MLP neurons of a small language model. Each row is named by its layer, matrix (up: input weights; down: output weights) and neuron, and shows model dimensions 0-191. Each number is 500 + 25 x the weight over its row's rms, rounded and kept within 0 to 999. Numbers have three digits each.
After each neuron's rows, "fires on" lists the tokens most often at its 100 highest values on Wikipedia text that the model never trained on.

L2.up352:511538493554476477485530484458483485465473510503471482519492500471467504463488486488497534434510537531486499504505493477481497474591510531495479514517509432511524464469499464502534521534494488458510532498500517529501488502475483516521466514491515494496447478491536448513545497512543544484518504533512527471494508498484502484508494483466483466509490475488518491478488507510512515489515481505478538509490537466530516448553499510515461519499467487504457523477473538478462466486501491481478520512479453478498501465488495518519461516485475513498506499532523499468550497481484500539
L2.down352:532509506489512491435486520506485458506439494490490475507475481481516480504527533500538504504455514464497489508498464542502473485467499468511487489539472480520519511511495523516510516499492478508484481550499526532464511537475492467494520474493515499456462507541508535473537510462460455478508518511478504517481481515504482486486544522484457513505490511474522528541464539530494476530509563449491504491536522520525507530536512513531520498518491494511471450503488514503501522486484494509498527530519505465478498501489504466524528473470495516464510541536518496463429474452458465491
fires on: " Ah", "eg", " Bir", " Khan", " See", "d"

L11.up603:457472481498470497462445513490551512470489485504497501455515495492531482532494558471510472529552496508522524504502507532482495471483482511446482487481479469512499463493485485495469458454539501455482498482543433506524526501554539545531514501490512503503481489496500503511520491494527489529509476512515489496518506537469506514481448527493483492500456455480492529503515471501502511483527555477469506499531497496512525489529502508536471485515491478573538500545530526494483517495515469491482493533538492512510513549505510498453484516497541500516532492486518493480485532504496444486
L11.down603:450496527511463536492525503439506457531489550458494458483509482495483491480475530490500498488527492523469522510538516484484520476522423494495513480509492518558493526459494502518460509530506507499482493493506487524479468515495523481539479524516525421487525504497504485506492527500515470502500542505504462501489512513531537492475501532503435476552498447531480463484497481442534476471446529476476451490502512492513502493488505483489449505475532460498483525510458521523502466493511507505483529485476475498546517494503513494485514491481516492494528521470478507501530520473477494501
fires on: "er", " bo", "ers", " end", "es", "\""

L2.up1206:520511500465526532507492490465494493468512507531496500507507523515476459517518519479504495489475505504528523478491485522487519496521511502536479478445507482464517512512495486517494509515527470502532535515513523504479518527508498493454496480508489510484458520453522483517530500485481508504482488488487521479513478495481517480486499532546495498519495518511495466524475521485500477496499449448508570486493507509485504537464499537482493524520537600496577500530461464524505485485463471504508504497540512508507566586487500521486443495442517517521505503500520465467533522496497518501
L2.down1206:445529506488557541523516473494522526498508486539531462489511519473519492512522511519508484478540504484540562507531492473485482471485524505517501545538507549511502488484526535518502485489489517488494497528502495514476482506487496480496491462524552494517509509502485452466518516497477501500538533486476494495519498487464462458505517477493526505523525547493564541494473492501519490483551478516525503505462495483514519495473497518493540480482440550483471475484554507462496504474494540476531485459471513519461480508495495516483504505529532501509510533450449515484523502447471521483
fires on: "up", "lic", "rim", " inf", "tt"

L2.up984:559516494514503489486523459472458501501454485496469480502457486486483482471489466506493483485515524505519475525511523535481486461471496493508462525521478542509485500476505505480508505501483497504536510461490519534495529464463507499491477494488517524508494515506503498484478501489544486534528510483532486496521485551494495505563543477534475495481505527513505448491497472462514504525487514512511503446539538531519515533502500527535478521460485492478447474528523523476494481489554475481502494500491532465447414464506486519528480520460497557467475464498492518486489515532525520520
L2.down984:507549488514465509475499532484496476467487483472500532495532517517484508484553500473494509565480505480498476508503449577535493531485501467482489484473484482470510513444482508480484513477528518482514476523494488509529495500505480478504493477440498475509504475505474535492496498480504470497466505466523503475508478475505524415521513481514523517491487481505491547500459505485492523542509520532484500486486456501452486549492472512542502504440545490510495534479481480530517457457506493540466479522538457500488542501489502509507509504460486544471494486496499541505492487524514484467
fires on: "sh", " Ah", "ash", "ah", " sh", " ha"

L2.up1243:467495547526481516468483518519511466507481461533533514461471484487480534463499508496540458494513550465521518470476531504526510497513509496485510492525473505521536482550500480505508513542498501511499489555518466524532481533479462472528523538487461539502459510519527529470478490520524497513475507506533525531446537436492499471520549542520463490485509461471531529496494493498516488510490478466480493524532541471469489487494504501472517526474505508474487545513500480482508473460494496513475518516493493470448526485523494516474491529451452458516474498488494510510492543514505501510
L2.down1243:511492493473492473534460517500511519536424508487469479505535449487557453515528489531514481498485551563440544497471525510462494493556506519493495487520477509515499448511535490496522482493500500537521498501461514530471454531482478502516527488473493479524473534498498503470472528483480491485466535482470548518498527522508488521535492515481490511514489499510494479492510558522467485480517442510476521487519504500528482509500488492494460494520480474560501510492491471513511509521469474478502501501486532487522494538476483468498484496539533530509520505552499485525520528544490491523
fires on: " to", " between", " into", " towards", " through", "%"

L2.up1022:512522498513501457513511503501519504476488441554460501519482493496545514534517515508547509500458516491481496499500496513541489498502502523488465491493484505508494512470474546466509479528496476454494485463495524517517478506461481512461497497534482529492546476493538488502545490476475505493541476564543464525487526524496489486493481490486441552512512446470474519548487506505502498496500480526492498543523463553507479503524505484499486474471429538515484527507482519478496543539457511486493491492503501547513477490512471477486496517471488508481502487541514556507511470488524535536
L2.down1022:514505502480516514466520510519525410484486476487491479514452507485519488518520484485461482480490482513465480518492458484500479483479492513477499500483485495502483474565532486475502502514519481526511459494533504548468553478493489499505507512471525521482488445487524491451491467555554483467492537521492482458530470499508511494512464535513536480523536530471494511518518484493500522477489520525475499469498444476510536524530462473514521536515516458484489497512504529525508458539514488513507511498527463484456485463509493479483456494519504449473491504493509481521526519553491470478
fires on: "se", " che", "rie", " ha", " education", "dom"

L2.up17:522510584515521450501461498472507499521501473560464504541495470488478518513526484505521436497493556503502543513516505492541489485478489522471499489538474536525501477480440529500515515489466470495531494476518502538506496474509469507489505472524485577502533509482476513494535492449469504486528482496491485546490484496479519530509502518520457518459515451510499512513470472494511487514523487483505517491559481475488490511489502487488500505474462519497466498496516463485509472492482471515496479493502520515475505454481500481458499483451506498501490456505469488526490480556545522523
L2.down17:539471503470481504523530519524489473495465485478502514504482502520542477503528473508472483533469461513514523522479478517471484510516497524460522520501482508478509440486539468481500511537535521480481462496513488507464524476521489462520471465452545517434477513470508496497482478513537498528485506506527536487541496508526490493494482512500506538561475509463508529443456487532481560497534510545523506463465458477486531527507440535506457482453499510526510475486506520506471471530499495537488488522539499494491508504504490491479500497528509507488482485505486487549512509538527482492
fires on: "ter", "dom", " centre", " flow", " center", " ha"

L2.up144:504550495518469491491473523455470490471545501502519496535535509487494521482460554494460460496528510468491558491502507491463509518464491509486474451520515547540522498511517514512496548497493483497502487522486504484513533494518512465481494514481480505507535516457472475541496499506539503484486518476493495525534454497493493547502478503484508469492491524516539475485491486517516486488542508496504481478509516510517485491490493516495508482506475494519487458530548459498501442549494502496521470519536543558518524562491522505458513507497578497522512518467532522495549472516539530493
L2.down144:485451549504466497511472481514498501483510484518486526511516500520533485477508502497471541503502503524532530506521476516497510533477532527510537565480492493502491505498499483490480486505480533481499503513478520516517485461478485498487532523520516524452531495524502498506499479459467488551499465516503512522481553487549490481484535500490504496553477501451473503513491451514481515532532481453507483520469513546467486506493472541494481492440502535472525515520505543497514514516516523501515460465491525470527464465509438480488557522479554488483516474494451500537461517478539488479
fires on: "er", "–", "up", " dev", " how"

L2.up787:494494547529467536477503520541528501517542475487502498467498477497479513526511468543525487503501496535502518495481561523557461487448481493529520547526510454514490510491498549453486533490493497474527483509529466516509526501481489500539522502465503525503491506536504528495432485478547490531478512474523473532533508491516536543493480506523469522490531479490465514469495494524521503504439514513500507528497522483496472529470505506523526516499517477488470471524511510467534471508498516493495491496491517466450487481479498517473493511480556518517472465472467523476461519544537491535
L2.down787:517499528467446495480489532479538478518459492506488463501473519553487511541542487503476506524465475529450530485483477510500530483538493532455502468498494504504486446473466456473511514453495513501474536502500463454541473504516503523503524484469493491546484522474537489484480499478502474497501500485513542501523498537492531477484457498507536493541513494571507440545529547522478491506517489525477509502475500509476484499481464484498488462455507526507521536495456486544503512502527475520508497507497478498523554510551490476486484497497512517504521485523526527527504505524530485506
fires on: " time", " sp", " edition", " fl", " battle"

L2.up400:522504478516433477495510505480454504517529483505504485494461547524497518494474491516527508517479482523441466519503506496573534486494504450519505489535511493509533482484482496457512511483477491464501461474525490512492491526490525502512511473495515474507488499518533538521475512499486527489468476531505473492496510530532476500477490500534496500508515485474479529507496544474466505501509495507516462462513472505510462459518489544555482485487448505499487472487518514513558457504548466496548488506471515424468450485513464515491526479485515513510519496511496573514495502482548484509
L2.down400:507479528506498516502491527497495456517504532504533497516512549530513504498513516472471525483479434508546509540491515534529480542515471493448505473488526510489469503489502489475494516518507472465522546469475527480517535534485488469499501500476468535543517478485488498494504505525479519475497503481506506482526496529525494495490488514521538508508487515504495470535518525487454490522461495503463505508513493507506511489571441467537511535473558484538460535508504533508535505435536461509517497522510487506518528485504476495506493504461479523446501523498509529533442458504544526528
fires on: " following", "r", "ri", "uri"

L2.up956:518520499491552491514469492504499500534506527485524508569502501496478496495465537519525524485528493518463495517537551481538499509538468520502563506521517524484472483501461508534453505462483493483498551519578533495513530464530549480489495520488506474496503519500473508488505504472463532480519481484483445509463486465498474486432496520532476473507482491498485534478504442515510495525512473523522508478499486497526488468451497503497507444507504510486501512481539484506518496500499513484501539497500498471495520496454501524502527453559504529518472503504515520513515488448473517519
L2.down956:528467497501510514504510519514514491494520488540520493502497528499491524539477496485494531455509465444541511526518474487538495484484504481504525495511530505537513506470495509534461513516484488517492503501488516468493540460486475502457511500474446526559500537496508487495475442478543518495545505528502566475500514482500452506483517482530488516522450459523518473468445469511535497477494492511510486523504563514491519480473509509501493514482491482491470459520521501479517521484536470537482478562530508493589503473488482508491519470540471471501476503512497526480503500494519528491
fires on: "tar", "is", "ib", "ations", "rac"

L2.up468:468521474468495519485522499486555523517514542502544489513542526534489512484474479491447459525509453483522499504475475457494489505488511520498485449474516469505488479471483505486526474428512507511482503563484543478498473493445499493482483467509515505508496502470540525509486511524492541448518470506523504536508502478518491464520487483455484512495535503467540532487470501501505517487503557537486500515513499497524503470497495482558472496507523522514513478481482542550485497505505529451491497493493523546533511471466541461488459489539550485502507520507497514473501514468496515494
L2.down468:519489503522514460483516494443510495542522483527528520493458545495481506476462497501500495439520495528526506541485482517509473441475512551508527495474537486495527512490489468507464507458517503470453499500499506514478490497560488501472527504552525484437481512507508484456549477520448483450454526499506480530490471519557489526463522495483482474475495542521476502507531458490527469496493519486519483472524477514452464487513504498495460518511507506507507462493477498532480472526496520496474489474511469497502497524500475489446504499531498484524521468506478502490498462487533514478
fires on: "no", "tic", "ly", "pl", "erc", "ico"

L2.up239:498447543441495492512487513507513507530524504517532493439471524492509504516500500502496480512525498493556456487516484506493527502463515495489481506495521495516457499502451477540489513441504490541501491500496511520522499512488475504476506516503488517508492500496517523481492500519541519524466469477507530555423513509492510472530540509518537471495526487498559476525506512488485481497532528507520464532561494468512508538505499487478499540471498468497507500485505492475467501422507468515462458518542510514492521509553525490480509537444479477498515456475532530495532518492495486485
L2.down239:521507498511512516558530506502518518510473485475485493471513476467487445512519486527477491511520528557435473491478503522479489536511493527513466480534476531495481462484511510497483482467479537418502476493513517492474457494502512494512472511472510466505512530513520482514463532480461515512479529517485458480506515497549483490501488512471481494488482517516457539471507493500476439488491497513503519456511442484492481533524471516486444506490514503527501499488515480484513488485450461513490485470511500493489484534515443520476547505518491541519510503507474452523567520533500482500
fires on: " or", " to", " &", " into", " ×", " Os"

L2.up1523:523469443513492499482511499469495533499447468513485501520429508499540520479512522493523455503504468539497520478507453505512532483506504496536505484489472517490511509462517519514512485509491474561504495476471495519449481492537475475547487477512487572498476475537471481506563501500531485490480512536545546492476505525520511542533493506478485497507486491507490511513512514497446499503505497543518539477536500493485513470500501509481483568477489484505545460534533486470465455510527467489511478534482510526516511486483484530519518493499522500495492452446524517498494480524509520501
L2.down1523:474529492519527493465449489515503514464459482511508513501545504481509518462541493514512511540485489484508492520505539505477543452543537498534497499515528516442531514499478524502529526497504528461460487508514492513491443521478482494559512535506559551478501494505481476488531487548516500516462504481483470503458511481509492504507511532496534513544527488479504509518473446477497531494527532522474483502440465468511484474551445508510450522483542515520511452490497511491485464468499497536481526484491489519479503524519521518490468473493517507501505516456502463506508490486509508500
fires on: " Dr", " dr", " Sho", " fr", " Fr", " Mr"

L2.up1255:513536447453460508483522473482440507555525508510483499515532505518563485489511528519449538480512496486505529498505472466527497499481503458492521433515499550490517478489476490513521536484519486463498507484499517518476532512497494486536489454465494490503543514475477520530531494475533523471496502516504535500509474514516514508558485468482510505492525506500483512518510534560495498512507531520538456501485484513501471470510493524536502447503475465550465471487518493442524441502516501523510486534505505507469498466492502490519546502488529487478532492528484521505503476492528511526
L2.down1255:496484529530492489506517503482497504530495484493536536484501547543478505441495523449457515491535478486506480487489519500540502532529507521473532499468471529460485524478501498541523524537489526438514501500524466468483506477476483476512485552483537548469497462511464547516513452520500523539487496502486507507443476514531509475474506507513483511505458523494487477509504478497482530501473525474530464490522494519495495533530430540521495545480487496506515494503490514482500490485522479509474542486532506527506528456525483504510505529478537495466531502494513487556469489472533466466
fires on: "er", " Ra", "ve", " Star", "e", " dev"

L2.up221:524505472504456493503464504513495493488448450505482502524492513510507532519528529530570518498515499511472553513527455485514517471518504491496529475496472457502526508465469491481495541537475497532490539481481512524514487507497491499503486496547510494494489510533472490502565504462502474498483508501519524505446526503490553514488463501498510469497490508517475524498526555456499533477501477511482484494486478504494492438486503507539489517497482452481479507487526461432490469517470454498526502494497486482529540481478491532528516463503500518539504496491487476499477472486445435539
L2.down221:506499508521474494490506492560497459517462497514482539488510469486523479464537479478528504485462508449509521500483506492493565528497503472523508454539508536473483495520486527562492492541482465486503539537505506453470512492509487493523491511543537540487487525474508465525528512501545498530512492530500506463465487513455514517446511532493479501539478478490494460559485502484499503514528510482541548479510507471518481467551479521497477493481480501504492502491485499501505549468531491513512540511489531548500504510507533486523503474518493518477466525461507503487434502533508523476
fires on: "ter", "sen", " Legislative", " main"

L9.up138:492504547470514535522522526448505519503481514462502509530520424507486518493489489492476531501473429496487505527530485498465472480488492514516480522518489451445544483459496453442501504534505533529505523533492491556477539486493497536511505523486505511513507504492504531496463512522523521481481489498529481516477448551496477477464477511515487493508504501518499525517506528517429500536505510523554547519487478512524509523506494510519483474512543440538490467487499498497501496508505503456510504478517472521490491504509456504488477498509567521474518492494511488479481474514528527505
L9.down138:523468484451542509491457504478490535462510453521507506466502501497547479507470506517510515503477478504496488444490505483530492466537470493473529496515490531501457448517521528526497481512502522462490496517480536519481492459478479522472537547531508499480482486496496457518501500421492494520485466469476489536528506484482498520484522495516519485491477485482482515519453523507498506532540517515471479431474509510457534482507490511512494519506462500492509509491505517500545494522452485510508500543478476459532564499512498467512520463533503559495467513550505489481471511523490526494
fires on: "–", "e", "ss"

L2.up197:466492495522516507511503497558506496472484517475500507533495476480523475458483534515551537496488508501465481551472518478561513489509497499511476572522480482488514529474500507502451502481535478486466543501510499526506497477498518510495498524504505492501465510489522487500525504506492566497478490489469482502492504485508502486471524455555475532524480487488472499468458482547513494531461457531495493511485502507491519517479497503468495456494500465452499534518475524534515508525519497478536544503461475533511509501459515505468491488545443549517508461525501519496554489509440515525
L2.down197:501508534462560496449505488511509519499497524521454464534468478499515524505465492507476500481496481427486491516503478494502499480470501472468490488516474512519494489502496487548487548488505460515489471483485517488509495540474500483476522517469444533529533517495506476475515523482501498486558484521523514470524472499472488491530493509550494486521523466508541456500451527496544488436501493516480473501507548528546479496448501484502489514527494473475433457509478484508506494489491463506459489508493494497491545472452475507514516450527511458494476506490496479461487491525506498479
fires on: "is", "az", "ng", "tt", "ib", "uz"

L2.up206:474489527496462478483491535525501473491499536522484505463512489497529552489515496496506500506520511513483478517504498484498481480517529508476454522496484514510488524479476492487505495468482524525519483475457508483538424488527519522492505477530497516515484496506544529494504503499494449501519486503511475472523522508496492530528518482460554516518525429513494469466515504494484501504503491523469467533500481503477526511500498478457455473512454518477440498490501520524500573501451542501481523489477466519546491503523505485501485501506447462515493546489499533533456483579525496457
L2.down206:523483504496459446503519512499495490500510515447475484511486519484503489484517496518499502500477527527477443471482491494483518473479459509504490495536464487489495479530525498482519511542524472547506447421524494510550518534507494484499504501530438498470504483462494502521485552495499507491489507492531463491525487543550511532522487542486460515450500484492454500508552532489507537484480508502501495460513481452500458510513540519513476509471555460512524498490507494542486508519498479478510463478480506470481476496473556484512498506502482509491464506486505467480526471533452496523
fires on: "O", "N", " PD", "eni", "Un"

L11.up1494:440494491527485511519492529509489472483518502520443502533499468517487497464430467468467452476466538503461489518535524559494490468489490474492515484530471519502462503491487545500515528543481529530519520509490469524498516495519508493522484486516498544488486521506520512494526504471534477514483504456486500468492528491490476504568472456480526559485529442491520499480490487500525487519456474531470518517495545514510517493505510466475475543498517510503472508494504488519484487559486490531498467495478496518505508441464470519478490526527488472501498516498469465500505516515473485539
L11.down1494:534513531490541517505514521473531509454502501516492505524520482511534512504495497475463498484515460501506525517507516480520505535495480525493492538541504487503509503512545522512499494489506476473491520458545452455472548545477496479543481436525516518470472492478468542538482463473486513524525519508500471525507511526531468504499524533504468482500498503469475500484484537478488496521475492510465529475506506485499531519511465489554517483507494508553479498481532460521489529481487487518474468523485494520510483512453538560508499522509521466501492464486493504475532440467530562548
fires on: " 1", " Al", " 2", "'", " Hen"

L2.up1154:507488472535524434494493481505494517473456490533450500528523485501526491525483501488549524450507477499456547474506511474531498469496517563478516539522476488485486512477518482562502498490536486468508562459497513525495511529509497509500519535510495507506444477491489506486513511466510481502484517532514492454445497503512492512485524519504476502534458490480510486506524533545486503515509486559507551449554492458502534480495499500430527500495491529473465505511527490519490496469499492508508514494498507526519539493462532536484506478482497511482492475482491492485559507505484504524
L2.down1154:493491449513568551437524502519505494496496509500498494538465470483493508463512522492546508532490459462439457549514471502470526432493517496507487504559484513504507484504515463503515481484478509494509468502488495489483505489488465486491532518470498558464484491535522480508480452487475477504522508507479520492544513443488486510512503548522523506517500470483515505515425527515534505475530502504497487485482483501510490501511513514550489491498507465533492473464541475471517517475488509519465505506473490503524528539493501530504460490522506494510478538470502497483487530525473452517
fires on: " she", "son", " Back", "im", " Arr", " Power"

L2.up919:481428534504477499507481520541452466493466499514486533442472500514494540472471494536487481505499510519532467527483499474520466500455516463462521539498501527512519475484482529503520507501483536538507470494494493503495479515482519492518502475525484512509464520510499528504451496505462500522492498502527495499479502467496506513475555542480488502476508483488474557500529501528511511490501525485485491522521527433507482458438501464504515520559542498459515507469495485467501499533520534485531537492496465504514543508520493512518518517451501486464502464481458564502485505511502532488
L2.down919:523500494519499522534511502506489489526432525487498462507539475537506503441478498537491527486504528542453498487512489463514510507568407484482503476522533476526519494496507481521530529494510467503520531453501496493541459515521516486544486495476492474491507479462528474486467517538514531488473493499488530511481506523510476494498510497482495496489524517489505484510511544504525479503490477521484490524491492491541476456486447488465453479471515481531497498484511475508487510505486481460470465472479506511548503482493471462518462483556519515518513514514520497530525518539478506564
fires on: "iti", "ini", " PD", "xi", "eta", "72"

L2.up399:486484519497558486483510550476530523512497502486475498489444526492503498517511482491435499493510483497545498455467464493457547479514518469510490455471509521460494509534545429514468444489521487500506484523541488479454449482536485489504498481487497507495516519525507494494522493470502519508482482511458506479565499495474487465493539497540479517536497507512546487566445484479478511504480486498513496501510491509504478496504497508482529519514512516512565469508446479529528491490503476508506432526509511479521504507528485489507493499489506539519486514482543489531496517479512511477
L2.down399:474457480500551516486457462502536518508495524502530456491533501475516514557496472497525467526540513483527501505495548493477479477508538528516494508466474509511496496484503545460509529509497520504519504513527496517486497539490511505532480521497554465536516472498466487468520454564460513505513552481493439529541470481497479489513463493513476516502537518482496536451542495484463551491477484525487479506507481521516507430497527494469542495522495489512500507483504504505491457474468498516524507516515494522473457520490497533488498491481514514502500476502472493479524468476540548490
fires on: " million", "rim", "term"

L11.up499:522487499538493504504538476491498493513464525487476496506533469499496516534539490504471497510514504468467483466421548501479474512529486448501527476528470515456510469538452534472530470481506535479530507482515477497476529497535463487535499495496497517498482491471503516506481509492515482497586515494481519503501528551518473472540492504543516545523511485508528550505517487450471505494508496494482490536498505453483511449508493490491496521485498470497445477526477545508490497522512489484476456506469517491532504517483499487491508492540485454564502491484486462485508533504469484477
L11.down499:523533507502525495491488504513482517465500508528492521506476504503480522446486511467502516494540467518502491474521502426489486451491520506495488491489492553489518471505521525475514506496497490544514491533506472497504523506454491474522515463543501508536499484479509487505536503494464473481539512497480541530542503521491485474470505551526496552501481485509502480508462467493497484501506509470520509488534500544502499482484464512566468504448479549544516505492488469471507478532557501487483505507462485543523526477535524526488508469555562492489518524542506507532544461490481502465
fires on: " n", " 3", " 5", " results", " h", " 2"

L2.up803:545458480466528516501548479488487523494493527482503500520514531524459470496506471475456481492455495502535477503502486486492475498467516561522521529470529437508462524491474524492511493452522491484496532447515509521473473479500552497509477509502497516505510464575484507487488503531484542478490510465513497489516495523521496447479448468477454514515546462511513476488473534529467502504493478526443512499535480496496534505498501505508483526512439492485523494523463528486484521474507504479519520489511491483467458502515499496503511467533513498486497494515495533547491546491506539530
L2.down803:472505462476489502463491505504469474488496488502506492429472543506466516504475495486487482508541476469561540481500492516539551414506521495484489479507541488518485491513508492508512519453502478449508469517496503521519490529509505496474525529508480516472486514483484538528486514482477471444493512502515486482495526506488518514506481485539464488454534508494499534487481485487525483476496520502476491494476468452528531484562525501491499521483562496492478504472530484535493493508520480514502481499540455475494529530516492529510442468500479469533455457485517513481466483462496498474
fires on: "adi", " Mir", " Peter", " Pri", "Ar", " vi"

L9.up1076:536472473478495481524491474475504486516514552518539501494530525501497460514493514464485498484485501494462494499503539516497537502561502517477494511554541484498481474476522506463505519510525534474477518450476469438549555481499507487515494517437509507498473482478485514507507487496509534506525492495554474479529548510444525448497482500486441501482492468500503511470520493467508494493515528546520506465510464522484493478489505489510461514504481502479507543470549467486521478451462487501488516466494470461510468508532459504489488522505512543514475463520486488486508465478507507502
L9.down1076:472543480523516521490490482467529456458501473528526508480461532513488474491532545485469502484501508558468504529496509500459488535486542556528462519516459502491507455493529456520550535482467526533519524490533531492498480520505474504497492518500528516502466500490486483501483483488465537501487461521514481449516494502489518498490513522491489479526511553527501556522497531491530479542509498485479473493514489495479510473490501483504485546502536496496512504491497483548514533516531451469460465473485510468531519513514449482504478527528482502472501565509507477529534511479539491481
fires on: "v", "it", "or", "r", "ar", "g"

L9.up356:501494515477515472527480502484496513547495523497439505525496502502501505490545537482472527450489497448464488524476515448482510501498509444489467518525492510492527516527456506522491504507510514434478533463487454493486523469447516504510511523421501515500491488524542496509527505474487497497521498510504513511535534506494512482496522470456503495508500508492547498513520474431505511508515504534504519456502461516490458522461506482495482533481474508467533503462486414518508484456511485493505516495561469508532478513493498481495486501472503507481523479489489471525476469525514506526
L9.down356:525522524530482507455478492482522493504489511538529474525498482515507474518511511473520521558477512555460470483508531471508507435492461525464478545501462484479502460460478496491519540503508499504532505497538518521499512488497505476508520569540477504500498510499516480473470529492506482476522486512514517475542519516488520488504477494542460528483531497521517568531519486475536502503534483464493513473534478476505507503492496497529504511497532505518491455486474463487463467506505466483532506467467528478461513480520463526486465516498482537521521563508493495530468520509453542498
fires on: "t", "in", "v", "g", "at", "  "

L2.up722:498473510462498498501504524499498483502536552536544485480496473516496514492536501499471521494498462540528452530540504523531482469521503512458520513445514487549480509491526485519470509522483526550516492486488499482502488522517537478520498500515513510492482462523544505511481515527478472491511523476474546494528476517545487495504483531480489492554475452521526508482541516491494504495510485506478525500475476528509516527534509474530484529518501482475520497514500527510480567463500461527492563506510502452484508516542557508526467542543485504488520507458534566492501534488484516509
L2.down722:487531516503533518519507495498534468474517499488506484499519489494455501490534554540480503473511512492489469473487480508504539522474483539527455437523505506482540471494528499445474466484478465459526514490504491475515488540431524497491491498502513494477486530526513514552481513457507510451463533516489471534506544521513498525521510490498456512485480483539536486503524473471518485484475534523479524473503486451491519473550496487531493492502514512456517492507506479511557490528485499494471460496505477501506513511486516457470504530493511463520488525540504463439496469480459524505
fires on: " For", "eni", " Mont", "For", " Mes"

L11.up864:466481486485515528517496527459513472517502503549499491505513498474549439511441462470456448514483479496477501488485504510512460470473503489550522486545497502478478473518507514513515461549491540486512493483491476499467479530509491534550465468479491516496479485459527530517462517469529478502518484513465495517475514493521511499506515494516479514486511520516505502506513502497482513501518520562448516506501468491488507481491502437454491505489480495471518497565488511536512508495496500489489482507488550504533470448461459489530530517557539507496505524498479488462478462514460482520
L11.down864:547499484514570503514483487493520481469481526488525496468491473478527500464468509483503512513551533532500551473494512496505474436498494468505473520508514530512505482504510501486522521514480474488481464461524486492454561477469496514527557495518459511555489450499529497525493501496492520492508546501475489522501480527503461557515450524472520473524502537526522492505512513475475517491508514477497495507480500531495497521499480512516465527490532514583527527535512486523495474472529501546545504488478486520575521492513522499502483481494500471470516470484503463495506480500512503507
fires on: " 3", " 1", "st", " 2", "'", " ("

L2.up699:494490544450531530518490475512517476519493519518492508502538521509490513553514521499499530508502455461509488505534520473478501516491506477508546422492511460484474494518474459523444488474528518526476531519536522487521522472522487513513494507504485495494517536504467508500531499494485505484486486506461510472465495473510486490483485513543548529484526509496536517508502460583477480497503524512523481531500479529492546482451498500471484464550558531448511542502491484517495544490469511474513529498519474500523532533469508492485501459499498514487483561493509481503498484518497463501
L2.down699:501494501486499464551511473471548527545504522498503492469506505518509487532481484503502471459552518478510520505505501474499517484478461504502539529560511495524506529487488500553513494508479484483487459530501472464486558459509516538478454511494497492538529509506499474519485493526502514503558501539468492498503497516515502483456458504501476492488477516478505488432513513500492473453495478494548471496530537481472518455494552514496486488517484490523527496521542453484477514524512503484478500472494495540546510469550502530511519520550489468534506498490496491461546458496518530487
fires on: " Geo", "oe", " Sea", " House", " Museum", "house"

L2.up597:514482499453520502507499466516496503481465491476479505469510514499538489479494492493467540469476532469511480505513474519502482498511518524491576553509509529500483558489507499509521467483484504514504521454522494490525457454499547522536481496531506541503526523538493453444557489512469504500498510505464481488486491520483511461488516491529476506512495503506479485525501485499497517509469491513486516493491461523475538537500499541560510537493483487487525568503465493489503530498527466497499490523532473478498474502503430471470480527476440498482470516510471499526527484503494559470
L2.down597:487506463509503520459499490502490540486452495485452501490513496507497494495487451517486482539515490442485467505520547447525477483506517435500539471467501477488489510491516566520470494518460497482496471511517506499494521543478535496485463503471501510523514486501509500505479504524541515460510464475510491458497509484510504486557514498515471491478521510496569523489476532509488538456458450521478514504492501444532537489492519513480525521529500480466466494491526468513483480489477464468480504505527458487463503504507549528527469458517471498497469476462517497463489516483499502476
fires on: " Na", " Mari", " Kelly", "\"", " Jane", " Soph"

L2.up214:516472472512483469506509541467505504479551530494501483475540522503510530576487502486509493482484467539497548492470485516495480521488510518464510487477521479497473515492473495521497512500492470535460479540485505494525458494516526472515497475475522527485508499501556493500467505507518462484483492509474550548550441476517496466500483484475512541506542487518541490453479499508537488513551537486458524525517473530508498528560504458468475481563488515533487480524518517509486495503468495509480464505470546510481504499512555469486479510483514498502514501478524497514467512493509490459
L2.down214:473495522471475490502487461515463489534528506474518515482474517492504502514565531493467480470465522524517494453504462498492508555473531555515504491501519504483527491490535518452487466472461509452473551517482515479531484533509509510502526506475502487425472489514529487511463492505440528507489528503532485495514507528502503542488507510480512534512532486518476484471548476517520518533508534497524517462475491507505494488508557504477502487497527509454513476530470477514502489554454535523537496501497483487513498530520479508482518543480516464545515522499468466491505478494463479515
fires on: " For", " Cal", " Spe", "For", "for", " with"